From a checkpoint of a small transformer trained on Wikipedia: 13 layers, 6 heads of 64.
MLP neurons of a small language model. Each row is named by its layer, matrix (down: output weights) and neuron, and shows model dimensions 224-351. Each number is 500 + 50 x the weight over its row's rms, rounded and kept within 0 to 999. Numbers have three digits each.
Before each neuron's rows, "fires before" lists the tokens most often just after its 100 highest values on Wikipedia text that the model never trained on. A number after a token or word is its count.

fires before: " |" 64, "1" 5
L6.down1334:505443461585439448446468588593483509555469564519571378523368438475393545442488393522535546544505503527572498494528519536529602505505564398514534521516526477427468484487445535503534389447583472469473479466509436609439500482481385491476474443431568505534444522587482523522430523554527434472442554515467501601526504562521495434571458562525482508474469542436489596540435477461441481480578

fires before: " to" 19, " of" 18, " with" 10, "," 5, " time" 4, "." 4
L9.down444:520501508421435484550533542518426476621380552466525439549537448476479504423603503516548488476587509487515522573549494496516507448520571490549533417562504482521511443572579433397595519441520516481480466520477382485598535395447520513438529579495471419495451492585493441503456458534480460465516581465588406535471494492482468510459459521386507458527500511501479517581407557528401497529525

fires before: "\n" 49, "a" 5, " the" 4, " have" 4, " by" 4
L9.down960:551489458468514497615403489514479508440496620476447555486491591588574513524431609521503471420506576512505526429527469451494398479505588460496478396506512527498445441549437484524564509496445487496604476503467453514496506475587617564523468459508544577449409570519519485479557476502483425509499411409481487468539506421456498508488504479463401478439553451562611528613516491489483495586493

fires before: "\n" 29, " 0" 8, " " 8, " 1" 6, " —" 6
L4.down224:477579475605543507443501585562531576473536464616481477451551527471517539417532482524503431452569530466557528503455438500505544450460542554603547529532468461479544525512494479525468497499585409560523450540489419429456440428536533507497439579468467543492488455553507525630547638396519494589469548459457541478535500664510518462547528414562504544499546416439475516543464551460580459597557

fires before: "," 33, "." 17, " as" 4, " of" 4, "s" 4
L6.down265:550547506533474563379564513548453465430511542436485501484554511566637485493465519423588456488501441558516471532526533510434544550530555461505535510475507423564526470489575478516477503481593453480517414444422555527493424469436432529473536535547504524515522498531474509526541503479605434489409465350527570517530416491359429506570527331581482480441474417553587525561436502454619484447560

fires before: "\n" 48, "," 5, "eng" 5
L2.down873:550475493548587472508499548459479437463486405486461559493514520496466416482516490500493549534486477442591527493472552427528574513513535446497487483454505548527497483414522526563589575480457413505487596533469431496471525553397486504434571516479475517512474438567478509494590430532540532462530472431471455486538541496406540474497460575599474492520467530440478545458393513472481519433505

fires before: "\n" 72
L6.down525:548484505546496524539499518356338502702496476565503475531473483540501537491500508529500491490640517488495449500479505508482447444480528623464504494539512447509417512518488690465504474493500494509494472534605591483487487561562475507457457515509487482488557460491815455525502478448447500462549527533521495493521464472496449481475532509297474428503481495502472464535445474502477489476488

fires before: "\n" 44, " —" 15, " " 7, " 0" 5
L4.down1298:511476469486502642473435547493508507496533502481552442440567451469485394491497521469503514517484613430469488562524415523499540483546481490614535508478474538456520547504469481524502551439537529509531442531460506464514495416489419479472437510413425445552514468403482471589435574532479559508502529450453550548553560554452544397527455518520509559560526515490516520463492488562449493515518

fires before: " (" 39, " |" 22, "%" 14
L9.down201:564413573512508515484505432412443509537593462555560506545536511512412490510518572538535548502592514532513492456505518522460465459523552487491566545496508468466610518448453522494588599467459533586397526502549448528546493487446469481491467554448565565437547531478509506501446472426546513568635485488453495509534580392476437516586467440415448372546535464588425436509411601471604575554453

fires before: "." 33, "," 23, " and" 7, "s" 5, " in" 4
L6.down1044:495500433438500576431529463527451509351499522439567524544500553507578494486416459457556502502540563529388398432495528489541470553450511512577539457475536461548493496409471464498526574481520543526570456441522484523519507588428558480455474520440385461487443534507556495472400486485540484510448454598500567485491447615473477481499508419615496478453475454489474537444514451561610577466465

fires before: "\n" 32, " Votes" 15, " " 7, " Length" 6
L9.down1138:500598465424443523483512582508509530562503470528521478471478487473580524445512536548391530531510602432497610461519509469443447475519514477583513520512536541473507514516477505512475421552482574543476498412411453490502410476577459484572478444458480516443451484536509436443505503491462472540535441487458550502496609526530491395505409482465535457464443495467437502361537483488553428576461

fires before: "|" 25, ":" 20, " (" 8, " " 8, "-" 6
L9.down1372:445490551422432426485544522480522495593511538517483565486533500477487527580488539455488574516468501527381476481499482448514530407446489514568453512503489470444555458544445486422475429454452469538455456547541453557501415389491566567543534507555565470484540500488484479530552470380443562625423474464537482563498503509534525508470543489476517509557487577503472514496448496504478506521512

fires before: "\n" 51, " ===" 4, "===" 4, "," 4
L6.down67:435541509438536450554463479512445572425572483521501471486526506570478499514469541531538464433462566515442493536528487392476465464471547467443535513569531408462421485493538604530545471527483437511513507467515525452501523450467569516459528470459452458509510430476524590469525511556498462494426383513508483555486567443530515465568483507555474531580528463495494540529641536390457481486572

fires before: "|" 22, "===" 14, "." 7, "″" 7, ":" 4, "9" 4
L9.down1502:450537498510553510514487487479510504641518504542536425517516463543442484580541485468480571378488484446538436486536499498389584512473442492513486514526508493426465606550492431564547475491494569606474551438453400565555395483507522487531510508514524461556499496441450434464502538422530571435564381556530508509503542525479441519509487500406464439489417491511554462457449447477549504467458

fires before: " |" 88, " " 5
L9.down479:470451489439503461475488446450468482385510551492468513542541538480562498545459457507516454583503553460451486480553476486563547477531460515551494461456561512468512522458603473465563509440439505527500481415533493432533513552488554497519459548448450505514493615475604462514499488439407477565508472478570466473491482652482456457452487520378529481519445493477564520497582437476512524569421

fires before: " |" 73, "." 10
L4.down973:471484429503448572436537555561507500504501524539430509500439488413552465488535434531528392473581546482548467521534438485494547433537609472489475509519442414447528569511526564538476450482427570447454419515532472484393472412500442482507461505467452523501514486529601522519468553473517481563472537527502562487535480485519551555458557474593496486481513546476418540403491585468516551503523

fires before: "\n" 44, " |" 13, " (" 9, " " 5
L9.down284:528556501459612502458548490536568556511522513509480497482451508433538426554508413510538510551463499485402451660536455476515487469514485462488513503485498555461492444422541443479559483484477507504543609505506531463500514510546481443516497406480409392443521416426519481325500578461500505540501617486467448391468502388503544533516533476411556541542564598569502486504542454629501477598541

fires before: "|" 55, "===" 6, "-" 4
L9.down730:453509445445561473490585555441458523630460469509502598470507535449494548602643449521505494518577594383528474559508561368437546546458431458429487468522496466438503590501568527458561586486443531530465460488474524447563459478499409525529512552526471559538569434483493434566405452432489517494524372545495506483463596464499489478529508487448536493518417502499536512449556441510520411481462

fires before: "\n" 30, " 0" 11, " 1" 6, " " 6, " |" 4, " —" 4
L4.down93:473513497568513652471493511537489589537479452549532493483572440524468478455502477492513443466496597403484467520483421495461510468462497527552554477504489565445510562487477490515467517448516514528535451597447502420462466427469466418464466510427433482525512412440457522596485557500510505548502492557489614548528658529458509427511497487625506571615520476508474456470468510530532473522507

fires before: "–" 59
L9.down1063:445522487482554529488491507443532478394549443528430459528460580525496579578565386465476469433545461515469511551505499480496458529471472534484486585473538551554486415448485498443507465510518417476531546535572535497508490519562485566523554500526588497536475521506515497473513406435505557448570568446507486438556575422458529502481465504549522467470438533464439464509541444460507405469532

fires before: " |" 33, ")" 30
L4.down1270:420507526539489449492545519553555394428441487546529434485496461510554448506475434535566445549601498527512505530609540479447505540476384476447540570438447506440531519440622498470541496442481548491580471518491543592433478549468438530492530609494404423472491444469515536557512518494468487524485490495534544555481505481544522525503494558514527508579485525524503487488519520404499505460346

fires before: "\n" 36, " " 17
L4.down916:426520494476512626538531479588573537316522517527419494425546537545541440527487459583508500472416525488529501500539458514576511501534519506575526552490563416530532498474447546522583380509462457472516420473521470547459479453534478516519444470499533523526482390457615470495523488491494545535508540529416460491441433552521514474608503546688494503534551443473585591384446473457536485561525

fires before: "\n" 36, "-" 18, " =" 6, " who" 5, "," 5, "." 4
L6.down948:441496533517506592508443526512526616473546468500526472464522476367488511504547549406533543407495455475555526468419382522438469541467545542539585571485549476505488534512520474516402506475502464496394555510492490466511475433500487525526603509455480494487539457450456554412543490461594528546519511468482495551521533471473510413549515485514442534496492426520558503528509412468489508462439

fires before: " |" 47, ";" 5
L9.down1341:504462476427623619560485527505566553473464505427396494620434505488528505494480555559479546494537413522499550414444496435606478466525434542602465386589550572489513549546628534511538483572564570500520483483554537495556519575540560548511501563584501471401497509471575400577551483590494389495606527542465579514505514543495481499538431430522488475554487516496460465528517520486487468522514

fires before: " |" 96
L9.down125:530465508411515414409534501452369469433498479584465553500502478516453506520517577451539484544517514495430446480515515496447573496532427550497486457413528444554540496478569498530506467457457493570534426531502588478480453510532514507488461640516485449504544578495527555511510466469554506560546485491563461560523470525458544498483546458485502455444536504430410488580580573418470494583446

fires before: "\n" 46, "." 10, " |" 5, " 37" 4
L2.down1147:522367554572473481478517496511553442449511443576458507569525503500568481428502483485599542491515506486465546481482467497578442452547452490508476507483504559534503496552539500514466597399514496571497515538483563477583421508440474484442545520556512439381381513465498510453583363506525611459461530597547544484488621423431544557454461528400446488504527478596510515613444546471516514490564

fires before: "." 25, "," 20, " City" 6, " to" 5, " in" 5, " and" 5
L6.down106:573507548590548476455438527551499368555572516533444401489589571460435433506542501565540553482483493516417466547410477474496421657483422407454494405429478477547510457560490620528458481443554478496535449490527481552463459573537434566502568498432525486528580472612519410531548492412485493475454452425461548543539413575517387441497497507449515502497439491525508509488486416465446518467471

fires before: " of" 30, "==" 12, " ==" 6, " |" 6, "–" 4
L9.down564:539361425572526584482521503501561479524454501542508537512467587523559449492483522510504533473498460491524552431557449465476529533527582567515561453519530579520482586448530480545558558493457489520553382536499483454436460496514525513528553653477526501571574460556526559573498511498545467464479576628451508422469529492477476416512408514421472492545519454492538471414543562571540516442439

fires before: "\n" 83
L6.down117:450527503505468436451501474541536458308466499524550523468487492462475488537582473562547572564544518509450515453511430567499410563498485419461507426439513500507451494485510648464487497471475521520439479478547504485505466528544499467525476485475513552472516557462341381487516514504413485499539533525507470510514464526622401554556490414729456500512484527541431521507462577550513489441525

fires before: " |" 57, "." 5
L9.down773:507506427483500523418579460468525442445549505498490509484482447524530459547563542499568572613438537461472445582559517543472513520543488513483459442533439547512486526492526534460546487487378481434434490558576511487531456560477538453586590463442437538484508386386506496501328497539482456446439520569603550492544534558422519513543449492460567510460529490565478454481526499446541555543405

fires before: ")" 27, " (" 25
L6.down886:555521586577426481513504479446506527432607523539465456450466458482508524387522490477655423399568427491546479531497500535435610422419442456525542559457492484519460588488479543472496480456542461440496462548563541496478516489491443504416457556495562415522509481539479548484561545486595549475538471529441590421584538507456535488574476481581533480517511410567403491613477493589533559468596

fires before: "." 44, ")" 13, " (" 7
L4.down1373:573470511566414565475459538488508429544485530573536437542558471388537478458503455536528421389489513581425519474525495485479548577436567499560414530502530521508537473500572468509434492516535554513487532449391411452469561456535595509404526514475466359508588434496546513491516418467416474483518450513512471464486515562604436404545432572472594497489473511454504451508511534539377464512426

fires before: "\n" 53, " |" 9
L4.down112:563500459509472487481549567481490498620497508477481581468511488434550487482536583448494478525469537479442425570425497530417582516522501452526561570508537460483480403400555526450534513519529602470461500603492422549497526515499402483558470527502496437474461498433474541532416501485542452513516430556530510462465585570560461477405575499529424543498444530506465468539522598610447441520502

fires before: "1" 24, "0" 24, "2" 6, "–" 5, "3" 4
L9.down841:566524495504555520469516444467593545412591526485417503535449524545549600417514498420580403505509510488443509490484585458470577507509474537475528456470466413589499558522502519478535468428477507522604490413475454476359551514457493517493559512479522561464515474497591568507526537499466526447568603591551432468543465514449549449468429539450456626523491484535574528369423528434532537490524